Part of a small language model's weights: vocabulary 32000, tied embeddings.
MLP neurons of a small language model. Each row is named by its layer, matrix (down: output weights) and neuron, and shows model dimensions 16-271. Each number is 500 + 50 x the weight over its row's rms, rounded and kept within 0 to 999. Numbers have three digits each. A neuron's up and down rows have the sign that makes its largest values positive.
After each neuron's rows, "raises" lists the tokens whose logits its output raises most directly, leaving later layers aside.

L2.down2261:516539554541532555522530525499495448507500375529494593526475523481497567506529465527427465485426449490502444466437579521486452489342439515510485462536501480469414531493538483481568515574515458514541543530534552454552462532474503531580531527530475547490566550498545508485448510506509554511410522506524527442463117582468517440481443490509467462535436514562492473487527385524556557511547506530502516526497468538557542543489544409500565513472474430548496490497470524561461459576476504436462481500431505534609550495545542400399449532564513492474520472473454514453505571496570420524437479498505514494518445511527480472491476430515481421505529501500406589469571436559528439504410476505543412468487503439513505485508531501518553453453461536487469521553467503506524477488524547
raises: "\n", "|", "Those", " these", "=="

L3.down1522:475494389477424460515559546449481419479501485491468577455541657500475493435456625411510548469444453498505575557511510445509521527478475508408513500495571468448605617507496479556551533498595414463500603538390448446500584388567482524549465556510581547466488490502522524514455593504450545423441538453394439522596555525498441452490580573436563538446504508463539511510449511499492514495604480513539490502505459456534537530511472485512509534553530525449446419515540501435552437528372403508532412510475537514531492440449554510460470491557499461440538472486409516495509370442523496559543509467523514528455480408456499556481570518456521422504452586464528465472438507484514431514484516519492437481438478437536537556604469457461480496541524427478522423388572445516443450520419516
raises: "mer", "li", "lis", "sh", "le"

L3.down451:446550581482556406452461463527546467579535557529513512480460517446520588448379480428487455513527469541566549465547567431426521473574478497574536374543492455527459524515549451456517526552533434442500486504596454463423509506487682547527468539422526618509508431550467512511486499565498496506526490488579500560484598479606498544548489467521481491604451474500521493530564408528523500544538565449514572604517456457508491542461549511488549470477424424507455511481484508520443472382563649517557471510511536470457513478566550558481460432478516497502522513419472407454608485503499582441527489458510543418509561526504571453506561474518525469526544535567470433477556591536468472426484549502562574497502513510552562517430547437505407519399498524479573496278414424508549488561495467
raises: " are", " were", " have", " themselves", "hoe"

L2.down1482:547505375498575431606465469453571384478535488589483473514541385573622550488529427549525473561512541549550546469470498549536547537587449471548550441551467544468538493530566449490483515416501420503474438507513520375546533491501533421444419477527423524499496556426527535481470573453443586549498398527513486485483637543459579520562558497415542482490526450463553465493520480516510440432497506529468470493513444394505470472469550617487488445575436495508545554453525546512482569565518486446502425442495415463513454486526484470426564495496416411449528410504492505487479470504557494410540514484434595530480481507444504507581464501532549489510471606507457560517505574504414524515538610468478535608458499565432563586487537520494339506533451500572585518258525522499535384518505441
raises: "els", " how", "ler", " what", " whe"

L3.down963:577428313569492472519434518515526510444567581470518458446493528446420462451492397519576492523563430436566477520524513487485466528536463452516531470523572478513486453481576524596593469401528636484566577508491558479440472527507459468433434586477467379618449482454543522423492516502467512477451512483416567558486677495496540496457488457421612538482507465503467451464409445570593518488457481552488395447443543512406485526568450506468543473514473517469422505511579521489492575512485447485483411468639504517609420525487498429489522553535540530444512571454499512418471508526466448483483511471562492495549558549615565413487450497457498558560498452619527567483490486466558542466504522488507572500443547482540513428489477545484598539516577463542479481533487473565513504489493481
raises: "ba", "b", "c", "g", "es"

L2.down2062:413515652498476498458545583513527516490525513547513506477490478432523495494465508519533466494458461488537498483505484454554480452548443591428491540505484445509548432522532503516510501542465409509489502486464485519456466504530481536535558550526595471477495452510503496527491484485488456465520506548501558496490000505527436532571508491595463514477575531491552465483465516519493406526513509508503437499542535554458477538505516364454451445436545488434507481549489458521510446464478418427547515508476528452484480458511552474468520470508528487486501489458440474533510567476495494542493498487536494479531548486480499484515547506432507479470490456499493499496496464480470589517479543452515486522516486515462473478551477494548468494480481472530517558191523564492489492494542509
raises: " They", " This", " During", " In", " Within"

L2.down524:598516239559610529472452424464589453522471482515503437444528519533462514494470625572607527489508528521419418571508529454428436560529513474471602502418556536512518529500468579590541455533503499494450489487496626514494622437499441501474465482504478512513417496488488513510581546499514553425584439524517613534383711579494486478499451492572489537481603517455526483501491468470514403467521544516510467504449374480513546490511496519484510498549440569509406452514569511557578489473531428545558467566503441487571457515444425414495462472468510535589553498482511482475424438555525445491603485445456601461473459500500460472481442407471465525585534537482489535565550557505483511432552549517494570529550495515527449580468493438471525456534510589546511412513510574464583528517511606
raises: "l", "ve", "v", "wa", "red"

L2.down160:472500565468539520540451503525519466359421456467569440590511552515419480517495380478419572489400507470432414501492469569427562481496590476513431505556537488505524438482495577484417595491577602469548468462605599489521394536515427617542442507522463579509515492423491486604479587510557514724439526466537456513448554476480526565524568504406540485474453541464452419543425490492499531586506607505533498430453521469509453470413550546495475453533622540504537472493507472596433529490472564481517497417467471520537488480447554488421540562456505537467571502557456442526544506553481447560462546532486458573553403458428459461423604489475483485481495555566473530447515564507476472529512521536510556439481513495464525449481522508532524523522506524454586461343509574560514522530440482
raises: " ", " C", " S", " D", " O"

L2.down1872:509504260504564547511427509473458451430455485507554492481545567455481450407481548532444517468514554579486345424562406453520545533479489401473459472526607475551470559481467503557515539509468529507466505496459530481431510455495497467479464533379514456509500485540437511426473545457508496461520453469575454474470617559492534471497506525478447539486463465476554495516527554517557531501491511477524513509529426505569512550414505490501454520417517569372530495484504500525522559525522519549521499542536451589491530544533451489429523517449504502480500450479599495460454511505506481498507485501500512516508460514512480491465496465539464496563509503471396544504565538482525550527567585585401450520467544456460423517544592419486473527562494557549525386314506447480496493533556528
raises: "D", "B", "N", "J", "R"

L2.down1383:570550594458455456523396511397432488558481543515548501538439486509465491567578387542555512511613503495492537410484431567427414488475523554429495531522519478590494562462479514522472555638557538505522582485486540473478475429506528606418512498532512477560531524486558459503447496533515468488525480545438434548496110496564507487533497472567429513478522448505481536467474458515548504515448590471532552479553505530460504509515501540515526513449577471403486556531477539408552407522502433507527535512560564482538493506465661463560482514454505510520444505505454539476540586507438509511551499472500463467507494426476507471493489538503522489496556395525505521494523532550429537486499506509474544502481478515471526513555463605495473521415512451512464481185565507508504438536501566
raises: "\n", " In", " There", " As", " The"

L2.down1647:492519571411451460445470507446493509562464518545516538536485518475487507576501424540581485459507467490484479451474470513543405474540503570493441538530439474556534484529539484496512507606398554519500507478485547472503484457469531520502476520495524532496516482535484463500453483496488483497489458542524498503527021531544511527503463409548421533519518551553482489492467479498539452490499551478474508495508483519477488551524546516469537492448532515438459480478463467538518460522506469503485521467456586446469512427537676495590523516543470481474547544513406483526542598509555503532477482446505544502562498476431520474504494501498494502564502432533536453506551484492462573482499484436483525494504466499538466482489496532522488546489502463523499497075553558468455515504504485
raises: "\n", " The", " ", " In", " This"

L3.down641:476430346489507541551490473534536456592519511511498450566539445545482522591498457445480480420534590494521407515511465547496479454506458471498486507510445490536507473427493584539543470515497484494526471552482495598456427480548500599470432485426456577476474486462487504471492415438524451438413519579434449489548652483473560518473517570562466432580574357400542456519542523496453511451568455426467540399549576510448442560463485454582462478499470434501556493487482501469479529542447515493566526514471462493526436474472513452595459492461535510411518469512429551570475384479569422473511502481499462484511532480484458514486517503492453500528462409523437474546548553486515462528451515446466527462584556474502426411532454542388589484448520456527461490476535562420492492513505353
raises: "-", ".", "=", ":", ","

L3.down1338:404465442556494393423584469483607503389546540510511453523517493462520492567452477514473521488590427476504471497483565486519603501458547486411454498463434490513537586501497475459444512437497553422516556524501531561601436518577520388505470481543496494582490417423517572409520522473491589496377497568502524517399506497504462505516468482408503499433490473524472501422462471495545515487471525517522465455455515548401572446513522492453495466485505589533493459501384570548486436498584397481431532461491520515435513582573594445515502456495534475579504476492528544574547509497449410541631563554468515456538444488492478458445509636548572453487477464511425571500599466551487492530544490444500519470502501508365501543494511502501480522482500500549445496456351472438537494505508556
raises: "ed", "or", "v", "ion", "res"

L3.down1489:479457441523544510535501538413554502525436426450535494522465512515488478540508607512495493460535467567515487476533471562537610475514481551404466527521412489509543633535493476471483506373501524447487435450480515482518449574471574553551529485551547543420508532522543532537481522422494619474393513438461473570541445420494475527477494647552546481572562534564603510458537525533382501462447497526462471505517489531504439518532504458462541533493514533494542397464485504398396624466483478538440539518530489517496588470505422436440561495453473522456508489481535456538588531492475486495474628409488416532552546569557554541553387481499473429510485449419439564580517545543481527468434428438453347538491480486480510450484475468534541544443506321541483436513516455591543470552441583
raises: "ling", "len", "rum", "ray", "ler"

L2.down577:528516571414438509508475503458470507543488502486533513576437507513485508557524382558519481483503490488487506440449475492507369567573490582468444546579437487553491514522519484482487493598438535582484532517428526487460453463544549521485549578473533498530499475500508460488459479486477484465508443525522471520504039496537497532485455441601367569490513534513478500466457492522497516506472555492464541502546457537504509569501520519518538514497534525376499463524492481466559442517490433519529515496509552464522532468522683500591564519523487483523501570473450541511500682543456501535537509493501479478520497510419502505490498495518522528552489476565514451518550494506418619468485501464499543467485478459528468490575456589546489504474504489548536509179485533494469507492488481
raises: "\n", " In", " It", " The", " However"

L2.down684:539517596452511513445501497502471510552465505521551536486426538490490521557519404573559459476501500471517498430463477496490377538540503573451401525558438516536483491484461467461517505589458530516502526564414524468469444480550497538532555496485543517496515510528524485518479431539433475454508487547517490454521023483544481520496483473550388579509493538492493514474469469550516519490472591506413541514496456549459483558492502442587558512508517487413476468496489461472565450502459475511552519514526529453502484504486707459590534484538492468492503544449429473513526713519434532572538545475521490452521501507436431501507483535436493507533519536565549490576571482555410593462453499462504570496483468507508448463576434564527502459507498530557508507214490508536486499491468475
raises: "\n", " In", " The", " However", " It"

L3.down1451:531557424532482478498495565528462582487524542468444457455448487503529580447499555511537552456480491453452535501479471528503432484475549454495586468467573582529491564506506530487471570427431511576557486471417490520477504543507537501510464556515480475581453342409477434481506438426487491537441454461450458533439538560489530474494480583545516457568495447587502600384444453519486521594513514458593465441555505468536526517595570557469492487585475481503516552497559428465486557474476528460542500462474542468443451563563545485500541383514509467458489515518562476546521363631479510498397453606523492484489444535492509483501530572524364508578398535516539538457506514533527471564488474445484488572460496517491461584491499511647468403449537513567484447593464472508469554493549515
raises: "non", "or", "u", "sch", "ger"

L2.down1200:460484836485515532473462536535436521522522455522493557517489564489500528565476533493477492518471504480425486503537560501523488530283458541523472472483517508503502488522550498534533502516534376520515501520550529542409414527476490452498521521534530573496537469516498462512416484485472472461465516508520422548489122540557489466536443512473488582510503543504530481564453503499552478539550486521487513454549472594500496476459562182522523490491511512429455529493528432548516497493484486587545500560530554434502493519465599468510505497514562494539485445477582474520525597475511461433466517464504486473525512530491467463474483500477482501472477541461463461475546452539493550479514498499500564486508559534545567488480494445529477523501508583465432523568530512519465536543498486
raises: "===", "In", "U", "|", "=="

L2.down1440:494573668518468562460510491527513518459402506399544440527491428525542408509503557477423498462501554521458397573638506626448415541484499480584478543531554513510507479454425416464513529471392496487506545501517534460486535519522548486530467510497484535461529394445515519501603615501462576460516512554557363540519371511462546432490487513418529437522463486530488589499415522589495474534542537450468555490434517451495590626544485379511501477596492501524461496515491524540511448390365453559512512565559576568461515513435669494521467518497474494491578432432492465539471567398595539402536488511452493476474511494509544448502486515498565480500543473542485485502511457546429552505540498458581521456528514567546551548455477509506544573503559480475458518374551517588440474616555512
raises: "A", "S", "E", "L", "I"

L2.down1385:534509233477511522507413477519468484534544490446495473508496520437550501434536577530470565517464556545406454479501446451514504500478413424445448469545540540540536558424465494543506427452585527520446546479477546502478557481506518462462400477468466476533454503460545486506545550456489499452473427426640463391532621527461603524547483457495403517535507501397632462483534483556383527424509458531435454529525513578460534568432512459485472540481567522500406455498523506510589521428496484591546483460392545560514497519440504559513501500454544561398542408523479443499485478446520526498522457444552466499518489569517515490499558591533513541463496455463532499465520519473542567579569671517496476497588561450519400539517504455439554532606506495571513481376430490503519489568442560
raises: "N", "U", "B", "14", "S"

L3.down1855:551586523496588518530477475449565423471559542518554529500472496508583460534523474475623569484436555537512519536543512611541519432535593526505505538468509462465546579453508528539524564506617562478474439456517474441469575453506523577524514390383466537450431510480601486540443436494485510502637402510576547549513441423531454527470457475572489451519438492450532534448583415503513473527453518548481470536490492490548410491508538551491483479449453465565531514419554502623495581436491520559546525543464466467472486459630479423500525504408517420535513513477480471523532446543642550469539374580530498500634496466441597462433456465440498440466490486524410504429492511451534397466481486519602481481481468506493486528575533533581495583417569550514513459481466465451437557425536428
raises: " are", " have", " include", " were", " including"

L2.down825:452524285509514500476452420499505557407480437442493480585472454505459468436464539380514560583542466401524470532472467448451574439496501512438485532548460567372532496476515479501446531611491549489481499496503477485523478511473417477469451494592418478446457509514480585510502509429517541456477519497541513507521612539548490438478547463582496521503559384489480493488481505538448512533478534492500471518561513522513510533441477446473572431490483488482466489521424419534542514478461423480638549604454447445470518476482472553555497469478452465560550538564573470540476373518476472488425490486466494565472537508499495490533497554470496562440492534553502511497511516467567586552529463522530483527515491472545533410462478486514512495554515500432524524770471497526531525504524567
raises: ":", "s", "-", "ist", "es"